From a checkpoint of a small transformer trained on Wikipedia.
Size: 8 layers, 2 heads of 128, MLP 1024 squared ReLU, vocabulary 2048, 7.34M parameters.
Architecture: RMSNorm before each block, rotary positions, no biases in attention or MLP, untied embeddings.
MLP neurons of a small language model. Each row is named by its layer, matrix (up: input weights; down: output weights) and neuron, and shows model dimensions 64-255. Each number is 500 + 50 x the weight over its row's rms, rounded and kept within 0 to 999. Numbers have three digits each.
After each neuron's rows, "fires on" lists the tokens most often at its 100 highest values on Wikipedia text that the model never trained on.

L4.up567:429458500586491518549464542564585459562432428551498512436607411560578429561489415522524512480514479454495586429428495411426402442461488555459459546553485526470557410472495464455447479425491501603470471496410483448449538499527446564495487438473429471409422483457517442399532480426498553557414489507500473448595427541464559468479458435461500439401550473512561549446562498511536473439510555526477550456449507537524481458483433524606416548586521442467538524546476513543539496540499362504538547489483560481494561494526487462451415479519454554451521544569528474465535496463555546468
L4.down567:571484470377566450481498449483492555442489518423433483552477515523419571396479463397491398535460582538471514534458483511587533510524560517540542453438560467482521450467508478549514551476521437491494537466639498541503456538471487508477515559581423542592493524513447537585514457511542558485458429474472451572492597513559512496436598503525444503518487493506475442504563484514421526523424503463448585657480510533523526512518546579494568523432424463540464488395521481504547507467537640430545440463443508567438461485539524521574538491484454486559484571454411569530482474495515544528
fires on: "s", "on", "is", "th", "ology"

L4.up378:487483470587411529418480522478540459481464413593434502508478469526473503433417536508509546510574457453547519440508475483520472486526542508546460410483612546576459525601505536483537506585518413539487471528503473544447546506545443438660401424527503424421488554447438491520456469555534477523451492578485494491374562475478512536464469464532600537413533520514486508443633493520533549462523459396488416495476471494505506546505454542532484533516625487584507451480534530499475496502427486421474565463456498562496548458433481493425593589538398520474507514557404527476495549563487475413
L4.down378:477509443466458484516452497452543502406410458538513588519468480416454483489491542507481465519433487435476479412454434599510528531532594509565431407577487459520432526444541511513521507553551466466476412490411388531510445557500490464497429471462612516492499461493469458568450522442506588521469382498546531520568487522537520496465443524463473443453478463572522466451508475528577501523484457477495503551505458553537490416539520606535503465540512495516483433592549532541477521531540562494524524471432558486492457524512546534450572514623446515376526482544478492540457502462570524503
fires on: "ent", " announced", "ed", "led", "elected", " B"

L4.up0:504594390553482523458409507505412518537513543556508510523577552566425649492439480502493524464505579554474528469472485556537425474559511467431477520565478423484513516527580518478595470627468550513457421410462526549490503512562584621528529496464519504522575483490356475587469448453490524549496507546484479452549567480461447478427525449508509466445388542500537485581408479460402568461434439587574435492449495425536499466539434466447483496488419543447534442518512460517430521533532505536559505407575430503508451426553456550535448500498529494435510495499621519539463520537502479524
L4.down0:523464489439530445479500381552516549569497479559507430437456492483561401437414430581596541522546519459530447485553434566538472525492548488505481538470510464420507503470559477463351567438561391499580609472519430495541516458509551460505508456495493454435406536569530480412600539526461539477575498482480530509465556467527545533543438519521434501501515563413543445494507577456510476440467543504534460482558536489531560489468535490442508484492568505548534598529461553555488522407578541443621536641483472431488506508412511525521466454512574501485525501644388545396586507464516394494
fires on: " ", "s", "|---|---|", " 10", "---|---|---|---|", "de"

L4.up1:452536536469438482522439481451525531558589525446464551489538544606385500515500517493472524497517472440513406573555533458566537469583543532409521494440471540539507513471498561417487537540520579439484468547544528457514382532515499500458526491501389483472526455553423427572470539442487479456373506467568398463578492466512463497521540548430482425518460517591502527582616595511518464580594490524516480560422449568527469401519486530506571541526485482499428496539464591520422507463461500541461438440451447463533490548443474535532485454522587501425351453529514507435543463351481456481
L4.down1:547557425465407561391600540496521452528579424469485446527551564452605510505388457497519446574417545501440502441504551496535555536476480506465472416543405501530455557497460427545542550481433520537469430586543476469547453413573523564510525536480442508510508631533468508490427494453456523424561505533498496510546506476586498484493486417461517495563530427498445496456578528504448479520549468524462506586498500518508448513494451475484581487572450535472515527512501468469372501556479460474502517504468558533592607505470523506484460524473440537482569513484443491484419636556505502406
fires on: "u", "ti", "y", "an", "á"

L4.up437:513472489489470421470419521508581422522569470505500529476524481428438435423517431532443450400425556433486428574529580482428507537464530487511535537568535498474483454573491508485485487496484557464508445588499560521490485475475516592502485471520574539433506367533497581506558439520539424561603602500604460547484509563541475444509432432388512474494508510544560467480524487476530447434511475542477443501510511492468553426472493397538551507436487478569540477534527423501522530571486536513532511487525458419495493526459473462440595428460491465564527417472561474476584574422478492442
L4.down437:438544405507438366516506486493538494524479568484490501539587527433522520500610575487417556529492522548574481543502611517458516513448529578451518522474567564438510486511472460400525514571458563522496536487534444444505454435505581453497524582541596437479502491633427493464458438509520539549517545462444537507414600474550520428552528491504549572381552460511445450398542386561446453495501483473512555446524547520553568490495490547456537482456569443461508445441516479488484459465428486554534461486444515538397500539511573516444581532444519639496524458526519448399491455541540474523
fires on: " O", "y", " Ab", "b", "ri", "ab"

L4.up246:490524544582489410555481527531496435561580487520450491453556568462578486535436463559500405538484465476453459518465470544391528427481527536402433519506447571568533503646560574474539569540465422549476459471466455524505531541549508611459453453481510487422490472491559499481468483543528392513504471548454583548412523450450422451447527533503544504555534430447485610506453436426549578582524503411481568487427495541371438578481523437519549490496529507392380414472525520462485483511525500600564437457523493527566479546544519484555430518406514441509430467525539407526520395485431508510
L4.down246:566535443383422445431476522534416541554455595467492559505459466518416492544552548502504495447438494437560521564516470549442490474486537502518434475488474391493523466449429546436508560493464552443465470468449470540497604498502563530472528462481431521483474481493460384496507502499453547507489487561467388503369525616500502540500425474378535453497470432421491453536496396589482504466558486470491501510422557512513545415451461383492465460555465407462477602461544491493480452482502516577531462594500541520544579562438557373485477596542485422422510491515517482488494559488493464599
fires on: "ra", " can", "ta", "la", "row", " fa"

L4.up532:494486488465482487531490508549529441467439538505540500420522515512521562441522659478535531389506622498503587442471454600468583563454512519417442609538469436462569571506548642456480516490524485572505484483423549540507478613537466447521567445461563416478521539485509479460397456467520578470509465549503556457547499508431534489532481512473481519522423570550552454566497496508445546453481506520497462535500535518508482430465531574467489565511452569462428449508545599543436416550522546520521503510433511474526498436483478509494512501409420501422514550440486450464454501473403505493
L4.down532:453537561546592593516520490441506491498526622496465500499569443495570449519503517475430522484586534550516475422545507471438375600562437528478465467554517366521507494438616582505535504402466444451503486514506489411580557575384478487477477491531517433440534452454506492570535512439563568525468541402498585501517439505478526432420526471542586508504471562505590465462415547530515479532459496623535546487425446477492597577423492469552479475527465509481595582546441488504453508505537468526492516584564454570518435468439436500497491460487459574445528554528494458574499515484504623521
fires on: "ed", " ", "ent", "n"

L4.up306:429523540491477550505515615544552484473458454467592580445555447468525575467470553540579480432493533585546482533471510634539471540562461460509475545463517511496492479581470444415451597497519477478595515504425542426500471451512450495611523564463540463542546490514539520521483452490551499463505489368533552563456535540557435564451536546612511524416455556512440545488533488450518484436508552517522518536423491429495447388525370504433489489536451486457545399496486512603513561480510462514490525504546528467490492591573495542477590511524479588477532553438510498498436597507447510461
L4.down306:519456423485516537632507434624454530545543537417529429458449487478531501576548482485607532445394523397545552506470428539506526399499560471399511417410547447479509486556514525514464448539549506521568448544535493541459580546484509490500443470485457484448488476519500493486512528616509466473494370466555548444504449502504538498476403497444415432516529544533477513482558462524571568559487514437517531523399465632508516520430499551579571508519543487408465626459539485440461484498559477402638546444473442543479525553481516465499470457492433485389501499523567487484540508505578516562
fires on: "al", " Al", ")", "il", "tic", "ron"

L4.up611:448402578507517426481500426555464564561501592446490570369576527542557448551517515591452454455406445563470451481436474470493502532463481500602417562438444602489436551503445574390504505477534571466537540491489477518453453586410510465536426447430451522563527529436556523547494507513480437567601480528547556478472471532522464502423514483506481480513479498504505493523552521584464516459472476485514607462483512492495355449527481474549486542492480505472511539498412465523468415509400499568494543506518522577603438547562447535468520570496487565481504566488417462537587477463554487441
L4.down611:581481415572553480531577518534501538494488507595605376531517535439482475475527632479520514501547550480513494537536519557419487522528406608552553506498479525586499576537393429483528534530535503499484458591502489466485545450548503479478471535515474417481498539539423547457458516482513560437478465489564523502481559468540511431488455481570466524567562479525574545554417491493556522456487531461413474573514518500527497539504513551526441484489454554518513483519502436526493443562557483539477479540435501513398488386480486520573509449520486407350410486484456492477539494549605557432
fires on: ",", " and", " Ch"

L4.up392:471526429451525486515481486471523482414505514496464456454585527520502476402437501454566477614497511506571496394570467470533510535399417477493475447471411452496504556567550501510473476499567494449500573521575470460504565523424549554503581577511596555503562539509505486425515549499497541564490431580546483397529486514548433530508551468497408521433550425499458556446570553539390510495461590580433479518557438572522502510491512499541545497482528484500526495498456544586511494409457501451608443549502559542416545485449496369519486508547502579557555525605481516501525534557520379477
L4.down392:626488479445536485541492482619532512508459545431566437526465503462554597518590506466604488561434487517486449566534498522528547555576529397534482434488550489549548532460514383521465434568460478497441539453416439538464436561500547547580484470544614493497485534493448447469441564444436506542454515524458454509462489446483528478576490491544462548536491484572599528482571418545486500467552533497536496494445524507439475492463535480413591515539499400527510501501417602462506446434517512567497576502465470534480563491485408559487496589483516562508476521518457468439441359500507454512
fires on: " ch", " imp", " Ch", " cl", "Ch", "ed"

L4.up893:559469525520465456495544572536517484567498566545445482503414533473454479478448449531533614441524442572441534410461452583530516429459499467476527475508604551608475451501465523469563525459491485517584432576440592540500502502487409450492511523451454447422483498493597510496515471516457481430642435478448583452548527503443515541345535439524502418455507488438478492448500495588504505578535466471445547599441486527490457443497452489493548481463470554493504429531570474501456471554540464463477572447473484484569488606513523561522452543548447476484604461420445558561622488452597445548
L4.down893:515418474538490549440503504504574491560434476410539492561500418526532498556487482401512381456511556500508547449555519496411420547514510545492387464443516566601503546489440449509489468471430468423425417566503477474528572464534462521606482483421486380548539496534541540495496473546484489518401483565459431523448511623538478472611525463528493549576541515516526518521544463532519446581547475472568580540453476527610465511494453470515492547548479466501568495416532518435592528484445529512342437453458533463464493512460475472544543533473569503578483489585429534551442399482609542433
fires on: " and", ",", " J", ".", " &", " Ro"

L4.up518:489556487551497484425466499500438526452500533484522481424439519570501550440488454512466429477565489512502442444659477536552408515418377468567535471652507444455533492530450455396422468583419452548559518589513468495518384616554530448508446512440554525506457446532457542439524461495464489513443502535517552496391548445457551529450568514448482560528519557503425568545537522472437457498592524443455566433550463546551485580413542539443484534605478474495518526463551532495495526516404490482494505471533460465529517596585530441537515527453597482546435585489495558524488489474488495542
L4.down518:501557608466500490509519529589480384532516571489465473528519497467483493573438472468518501474493499458469393425485551449553521559485493568459512486553507437594467591536546515496469442543420512516425516510501398591552561528522514515524508533479452426549592504497524565421507454497504496568453446474532508447494450506542490492430464599457423446442561555477511532474521523543425500515477507578507525400517473486462609524490522494581526497455570543567535450540534472446466550503473473534429515466529504458522548506407580480505456501431484423452494551537468544404522512543544527432
fires on: "er", "ist", "ar", "unt", "ter"

L4.up687:521491547558499451535475443502386507548546460505508451557549464476494471438475491521468499473595506506570490472513521476518567502399444507606500556445445443519608512587402530526547509454528508546547555527571497462509510565573521492529462505523495494406519435537460471518458489566467557569513588525516514418530495409506505589505525514440512497542524587570504466501573490574481430512467505484525460556504422572525538441479485535450508482581468463505540532428418457607405437388481413502535452570487615495477565451487487469575489512460401482412418607460458453484441340605545515473
L4.down687:472434534465488556459485496535507529559482559526479479498466520512411484450488518434595515467567437509565377478549606494530474489628502452488500542517506464487517542617563488532457491429548571504509607457476536518453487438430556414513528492608502527458529507467552570478566507480517549523506437494472540487448474539450503437471557483503542577511373565440591495435552521525490479505487535473478466487542481593517538445523543498561488510577531461424518480453454486488450411586618478503596587586485546513486549419497444454538547576443435552547468482488426495492506539509438371576
fires on: " Ch", "Ch", " ch", "us", "d"

L4.up12:493476572513488425508438439485510494516548485499498591529555529486592458547435514550441341512530559425460493470576557495608510490529512535499483579445482456577435571474568486529539476567463472459482565517457482528403533512481495456454560482497563443470489512444495520473472538511573427543507510495442506488439507494515428523472432491458496397548544507496473467518394459420500492521420506554496549453521563485497454496414463403437483468426542430493493534539504454523569519592467535535451514553443498454432475641479492483506564551480468446566554507505491421381567465512517423613
L4.down12:504547316462429518545563463527477502428404566485431599484494564513520474456534514451423525512543490584563576513491502588519470527497613513517497602559480499529471496524502451572543500587452531548543584497485492450536593464540453445578528523556485477504530474509510551490491449462457456454508569500599457394485492492537488571621580553531513493560617374437479469551432533481662498461525461443557555545514498445454449524466579502443545478505501601489543531626419564539471560468567508475418465538449490503486516490550522514536374485606503542471429547529513476452485419440522519428
fires on: "n", "l", "r", "ge", "pa", "me"

L4.up490:562447475515532473476476545438537486561470458498422513549525575553539497501537519519427450498510534552534494517484497498542541534524498527492545503580454544492485528486506487519410506524430516401532487551421464487411469604517524498521436590411446492445386459491531441540430495542597488588471538431491493544453449495423476572478523438459442436532555428512413470516533455514497643536532441544458543487404546469507488493441526513504538492476403593530442396525538547536458511474410480597494483484556404491602512549554468586480609414496610470563512516455469437465503586417531504458
L4.down490:538490570570482459448566449457377454451535485572395486493537541507408502475518432504430477490518547457543576428544511510473458491523529496498542508483461563557449544470429370468408452528520439526531545486461491445411531552556538490384560545543521520568506376603449578597536492505454518557513527413540431498406391543507488507543489477471441456479599537477541459471484539517470455567572587435458413561537484493575519585458531483434473554481522455499512599480417488571509604457488566477530470549562568518437496584438514483381473465464421468460465511501498484453479413527528512424
fires on: "r", "l", "ic", "er", "o", "ers"

L4.up300:528513554523496504512423509482548441474592510485474488473428422486555539479491512578450532507516449497492482484593580548455547546472530461464509580540460513545538492503549523527563381518576514563439464501458439404564423502474474492524542505513503441434472520539440595482547474402532571471619426510569584572532450562426609576547399528467446525531542441518463472508436419555509509424509521557521453437554424493583376448424469441518478461503493488424426525479596467524553494495492518388485516457431560536423595468592492469534549445489400472516486544444556482464600470533506484504
L4.down300:547444535449466505410605438436509492548499474434591445595455527508569553495559457498597511557502482486518486524577504476498573493503440510495505442548507440477527539592524489537510545513486461500431495530474561488456508525514533546462559420525455540525491515485513503537545524560496418620396545529491468469462599511488440506430461451518486526510550542508507510503488516558508471491471477537478473312505525441436570573506464503433581563492466503463549490497535495547438502397473596514664526472563390469557496552505560571511495522638523541341573501433455561440519560598484473562
fires on: " to", "ed", " ", "t", "d"

L4.up520:486533525473544552517485484536544444541457540562523551419460422519509504494436509514511493435530557555491559465489505427521462474473535594388483601422486497472475545472506438514467418470464614527529466511397468475480519490656453512480551491522472460533398566459541526487567470503571499491568455517470507430515549370497489473508620475460482494481523461411540469530476545439598460452596506564427499445438554515430473500511558484502418508472526528504544468462513507452506615530471467416587411552520475443462578507425519529423567460513500484411520521480574483469448476507594499514
L4.down520:509543443535496499561491444535445456521485515547474460515455527533487541433569429487519496565540463439455391482508530480503546506457513587383414458450460494530574452459449586486471563495506460559530474403489555511567426479464537396594464510569540493412476574643505520513451593555538513444484504485453541467565560478609493408517509525516600497450452515489511599489521502439468529442589472580467540415440455508522475635555528496532397467546518499452495509532577561539555464507536443540525481442491478514477526477505473569502532616589549528498547427482424568548514517437463533563
fires on: "ter", " di", " part", " trans", " per", "e"

L4.up652:488464564511530454587499494543465480461525397464449634577481526571512474539560510436486440535408548511405554438529528422584513489529501538501500603431489506489506525476515458489376492540544425419523480550474499549425495526521540579510510502493634454487392503534434449569414491536537508535468587479449466579593450535451461563484509509544495429435520438471472520564504465591512567523404493572539486455526463476552614419419494420400499491506542508538570549498510468422542507519495593533436486511497555503552533513415558503439468445524506494506461553601495446429489443551442492479
L4.down652:604476480555487516482500533526469510500455471477605574549421495521521439514516390556586509564480509478471485489514419555465478457655592462467502494453501448542550516535470551505467508487607578501450475434500541426537445455560457487488536473490455527383493425457603480583509594558452491583489597537548471457499542449496445498407539500564524551523465509546510544584361451511549515420505454530501503498572511556477449529564556551387479554413614541492355519489462462481512459514480488546475440491499506573503337471475478478525525494494552476533496638484561571508474500536538446449
fires on: "d", "k", "n", "r", "p", "b"

L4.up777:492526540563415471412510473473556432534486555573410450518436453504601535589526446416571516542491436428469494554593436549485525488461494486533517490427440553546406449509640548464452437459579563480408436453532573424471492568538504412473482496374455530500476500592478484570512482572505513460465451511457402527516444429532574513454522543502447511402547512589439503437538459543476465563511569561500567459521530441531470501494548487470423463423385483521519532504477449478566459434481504534462514522568436604521501550455525522518484532447495523571461551473570505509456462453552537558
L4.down777:541546587491474482512416481516539515546477545526509451512584552578436375555543517432572522417483434549486520565435510544495488392436528578553588526527480394489472483509408504502508453445445450500450499594601511431478525540521501506530514421493531407441546520557464583504489526474526570529484546448585561504531555542482472547506525478455449463416486489465467530520548552394461416493433505550485525539478480452484470530479457587469475474537477416463470473476511539515500484550572466544514585515501477445536495453594553524548492444515579502466552542502562476529524496510520501423
fires on: "n", "ma", "p", "m", "tic", "ic"

L4.up261:443523454546578526490471566513473507494538525527503464472426444489511494506471461537518514538520514386392521554486525487520511632423537537506643516489587550453533514500491539430379473527484525546446523530573463532443521573516537490474553506466546391489503533473526431480464491536457432577525470492453529502479553529443485539542501431575440490467568600520431513439526550559455483521478465527565506461543439391455489605541549463590528482481520441500576535491455574472570477495414378476408476548475457512485476502536561492487550450548502529519518574414372507460488511508492500390
L4.down261:497433476592432490551493526451504464539510537463530476505492435439430446591531595460572469437519418534526505444529592452590444436471587540496519515534516503522509438417430473444454405461449545557543553510557498538496464535458566513515512607505590534415436436486511391506489528540461516532443482474492564467577520523432510413569402487549530565470543448429524496459525493513549430459571429546529505527448517485557441528437409515405504490557377466578488525496456504553510492546536474495549489418541498586555576468462558496532532495551528420459523435396504588525375502548484486469
fires on: "o", "er", "ter", "l"

L4.up384:484490501466408363506434491438493458508481606497584568472512589454448452542429494433500501503504398558525534434467434432519467511361490464505510436560397581516533504542428556487510522500484562466477498543598559531500508480508482499510476479490458456557514456514435490458537575465563482547566460520490517475459585514453459504621460494490523512478472419474509441541562524548510517578558478482459560535438522514507444575428544551541561508473540490501488528530522515488507520566440481496469511545423497576525533417500450592430500393600572547482478424538541472503573477435490483470
L4.down384:455466535461372554448595537472531446540537449428578506457556481484533512514577476508536541462502476473557584334484467475545493500509520496505470588469481541604494460477531476565462573504526469507506541536446513416513552467463456539448465526499406576459513454521519539416461441397462526511577451504458449509430465450494558429514520515454521558490484452513502487488602557486543529572531591575544470493489515469508417464534490622532539558520582516539547391539539504537458491524602511467480482472439472497482439505417434510461479537475454489454431426522521354473479503536557417441
fires on: "á", " Ro", "z", "'", "š", "u"

L4.up351:544479461534471468436458595461519499543482531500415583558464493459449545444572463575506513450477525530564485515466461504556452553498540518456567477530503560525447604499521476517434502590486582452491552443539533578387504548458478497539542578575504469474529516415544507445512458500492445436500484594499461483444555513525523445474494441549600507510558491506550466531529426484428340489529470455465470472499521470444554486452519492562548567547516530480493445429479554413551536578512452495452508504444494495442546545491462570509524511418502422512596509545474547414479439510640525530
L4.down351:531486476535601459470480481541542515429625412477441459508522464517549461435555550498565534537416498463459494476560521464515511415521485441490555488550441460508539553532525481532502548498469473405513514522507420444576514530548587547596530488605487503533495444596585596584529465461476588513561489486537561509545631449525522560588515467524497514596495603470467457446520550506580549551411511451443511520451523502489486521478619548464460465497453548479583500442409509435520489501543524370487535513472468512508508717530531455479474585398498478483473483505468552483570481520431484543
fires on: "er", "ta", "m", "r", "el"

L4.up622:525493423565440555571491428594543465542572529479481522493523484458420504435548522517544471481474447472492498527573538469507483551554483477464493498466509513395401432639485511449498550511515558388576470516583491517448511516436572485493583504480490469528484453481494452513350475405483523475480468537520499458493582533392449504519463498493538509461468519489526581535554563569413594590544520516512472475481465445598548469521519484513510445530530488521501414479565474526386593494464577501400410494435460513401508548438484507478580486540488516474499650467435463509500537493466522532
L4.down622:427521465481487522475536554521520524526432462502478571518567535466467429522520547523493523446494502510512594548461483495561562542496500459461479477477469475481414558551489489490513501465440459506441472575557475490505393517579452530498502444468478462500473470400514458533478453445437576395465542434462533598405518468619464451537532514510541485458488554512606480499476565470499471500539462523466372519499497401481498547479475539530509604514507559602498431500388514549521467432529506525489589504526496476480575486541450511580561489421525452427552495504588553439468511476398372451
fires on: "u", "as", "o", "r", "au", "y"

L4.up686:470464527508577516504480442459469461571579449527524543562510493494397528424504387417526501462530425464518464499458528385518480520514494555452510430459473489569485496576424573542487464518563428556473481507506528456525575531558359556514515560523562457477431482512450479566525600481513487458471545524439595537482492508414450484516421534574494472495546472495503470461289542425530466517600477454627448566489522541619429475421514559539525519551484454496550488487516498514475509564478565519463413466509491456450514494441569394479453520491447472528578551461514487451497543466469459429
L4.down686:516455486549496514435586458507522432412529429471497539578480560517517493534420498451469525544527483554498455474477512513454480471544508491510492454616503484439512510467606536494404498421453561352474525479492533519549486458466486412454460467492483534517473517525471513461484418498473455506523536471350420615437533371494504441515530487462424421414539465550518464487526496470522540477467514474551491439487474487432594453434487453485477491458508538468468481466542544519568399490609506527539559541448435564617440501455476449489470531638503584458497392534403477509598433574410477503
fires on: "\n", " |", " B"

L4.up309:546526459542578396550424491489487535492478505432390485472522522543506505466501472453443529480446530648507584488444426545561527524535481515500565482489523479359519555454518471411504538536534514511510497575448437484501567523562402504511420519521428534429428525410470474516442520512498522618478477398515531469520503434480473476562453468533556423491554430447437606452465513425566539511416586406462507570508440500546471523485506368436535472499462592595451469564495425484635599523446529472510406520535570482488557525415449503526492510535453554456530458540523482453480511465480454487
L4.down309:487559472540541563490566609517412518397445437425496536528495572539549534500567465584531488559482508414478436423597471497438636431547557536446545491507524456505518476501494474527478537432530432508402514488458544546500476561488521432541521493440576439534525535421539531473554512459433477513477506551442469503561543616495503529599488427575469509436455537470507406563658492557608573526454526493522532484470580468484555530513445549539429550518530455515444521538502458539419516498446551581510545553480495514508503551528537439432574554521533540304449480526473509442509459484492517524
fires on: "-", " ", "fe", " in", " un", " inter"

L4.up337:563467533476508427456477504429418449457512537513445532520493604551369483431496545547486514437555564541512438488382433455467561591490518512506512588518477585499453545565475524474487506478502523527486462531568505460517625484545546371463508529488479488469423562448486437471481579476528486506567481432414492489483577529499515547548483587452485487563497533550461472459511453519543475467538398439545484543477519498476557464513467561450541498470466536587578486507487485368479520474475537439442493532478498500566388457520522518494518520589491477449457518440454497458562627437502536495
L4.down337:490568510586487501529565568441536440485518554491507539523446554457462497506508527478487484506444488574483562447561430526488523495537508532504499529548528579589541538592467468359538490482516402422556492571511517567462590407421521483444548589622576494581512425434554518448577560572498559406487537464594507510464505523485533514503556548511603465610525493544485478510542507483448463553595529432485422535473534478439494505510463448403571507566403499482501472485415408520581502492493455547587454486458515462505530477489445465533475441447455562537508383475442529463553506515471511526
fires on: "r", "l", "ri", " V", "va", "o"

L4.up420:485605394507518426551595484533510541508485523431485625471481500533569508470569531543533494402560494508485389483464452438433534492485515521527498442437535438516496448510469467623441484505485458509484461523513511429486505511521395490446353442586567399546469544580444480548609502463478527530495489449531457516570489467474511515479532428593424603436476503503564494529539508581532500567504543508553475464478528521478522527497561417528525585541536587472481474509515494482548550579456481390547514406505525405563539464439484431512565485598511414561543560584481475508440447429523421529
L4.down420:521464526486502498494533460468515466563449446516485449435487491463542524507555494525459520523479501475523469479490556549500542437508624532462478469431512529509543441590521518521461496446472555527532575523517458559542528498518510575446537564487494560578485480553585458531458526508453488546525641505495455468556526497412541510488488488486540510447500586514522529587604443530595562430530452434516513448542498583503466552552404460515509557512500476542532512446498617532498491458481552592492552547482454523515539437483519530520526551498505606559458443476443409493549473506607450493
fires on: "ter", " re", "e", "er", "or", " part"

L4.up593:586493421562481518439559474530461454498476462504511405558542496527476486565504513457465503514447515489457498530562451513460543593511555470506468595456493522554442558420490500463447385532466500456547529488551451464537536494472534561575514508521442434513399455474500522447542521543558621472603482517474463363552448383545494579529506565449517477514483500436426445482429476504482507515499526552470658540455479487557477384488529487508335543427528537544551582511596448543493473415464460551472494559503410478485457509439527525481456561410520439483450509473552547441482418496521536522
L4.down593:534555470460459586518467548534585473530542487496456471505491531527483596470429446461492461420448506609527461546470554459519529465464501551503505502521414490420435539588533516479493470433565477510429480470442451447493467516531456369564426471485430468572521470532485477562511553518449514430535510422499401571457583560483464427549464500442468540549512618534559492453534469487459428511575505542416556565646540450494406552432612494475503554512547398529479483466514539462465505474474522424494528473560414565414547439493518456488483531477558506582460504416486439499513481504565512496
fires on: "ic", "k", "in", "ak", "n", "app"

L4.up984:485477494493533524502447491500580547478395462572505492455513494498514567549487441588498494483516506606535495526507492444440498578479427468483491408565432532545481574492557454398580552548529503429514557479600499560403505518515462535557435502617469507387484546557533509498439483442545365414536524458525522418501578499497530477508599545517429454464475515553605520566558504455492507549472446523560560570522485498537514493518558504529600482541541564468496404504434492531420458520409425466458470486396502496426553532458467451501519373513523412519418546553450545462463474525545597488
L4.down984:529435479481508432493534456433517579537478466524612455488496462517504483535442447487585486403468605501510521409525525523402570443554631523434592499518510560474486464580510400533478482530494408540515527469446485515494445519493485513462457462525425516471505522524552486501475451531507494395525443518457503471456438497537465477436481517564464522542461529436584554493527524469546549480444426488458517640491480449531458402401444447429590445477419486509513530549469514497518488523533553469483544431479517590558455464425583487481570555460495573439497478551502517452499531521488417435
fires on: "w", "ow", "vi", "el", "mi", "er"

L4.up557:529588472474477515484446454606407394458583506522510597491419496466472461405550486488392584449538547512545482541501485502499512574570496389521540483537430509496610479487465389445457605485452471506432483516581495611544482568505614501495481498451469499470482403513480507449568426550461487512438556493458558492500539410415500529452494539610515540507420503516459426514488588537525471582449545579440440499526461463512522456419443454501509507500485555433439486406542467547527456464490577579525403549458492482543510536442473555500434515545491505488527560595477522496411488407488459482
L4.down557:484485510503520477609531473490452504570456436522490513470433572449494484462511460502611481486535472500563472510480463537502476527482524548448504541510505506529396473551495503402503535443438467460526563473544561482584524414450367499478447490441512612506551573402473484463569454489558494471531455512621516490425475390485482532491424474437465503503517529456444511487433444642492401598441489490463578501465513544404495541408528469491459651508492506469406535443534538511469477471453485449438492491592577463478521420450516447543511437491492486565579460466486460449464487478482530424
fires on: "an", "ar", "g", " was", "der", " be"

L4.up191:445593465658402530462467430336453418539481515480443520581504455478392473529510560498518482448538494368504462565492435516471501480423476471583597505510565443528449525553495517400537499446558521422469549536503483440488413535569559493475512443513456459491481473436488513428506479474556448462542455538472487519540595497452460506544501442486551487495514451507603453514459441545478478524605456464569456532533546514506567430452554577477518477475458496516502430470625529490500410462471518475559458434463450477494392434512495565507508538529550483610428555480485526470489567457579549542
L4.down191:541454532531466540480435491463512478467637565596469473499504495623460552485494529500430565443469532522547533476493519551461593486504478514454491506503463532511382462549491482503518577451541389493446558568462470468447487466525456320539489492479504457497507409519473483541477536428584517575521452500514380499517499495498454517487533453512478444499523557463530486477565520579466536362548479499527483467538469352463541509572579465435438483493426546484538522520499489516519550615425540505487480410476483504523564596445562482437467606537534522469438438504438447550491606441559468510
fires on: "or", "'", "na", "y", "ous", "R"

L4.up390:551593469470511485535466447474420477518522515505438506526477510500480504591579534501510499474432561532490430486537497502501505506464490434456533515546531544520478451527476583542571394546461495578515464462567534581467565572482403538380574493537504453455482552551581477470430467486529517502488445561546566429462498526419532470504438584508570522522463566534540544529349475533481486457532476536490587593528518521607503515604611515533470426535446550599485532510473502522513628578448533460413441478561652400498547482499575510578576567447470491525556500447574546511448447423494508461
L4.down390:463532493497527569469538384465571481398533521399533476543445451539445448532471395541464549504454380440496468537507498462461462478574573453454499430499533460467486518513526467549442559399478495455493534492510466516545516491561565474516452539514491490456461469426576496507567557499465416497464531538447520559461461470486510441513536481492440451422479502577458516520415528407556573567475500465490478441562561456498501510417442484572504482465546394481508538546541521536465500572513418467600597525423415538563508626403466516480427436509498583435500443485481475434576498536553526514
fires on: "\n", " "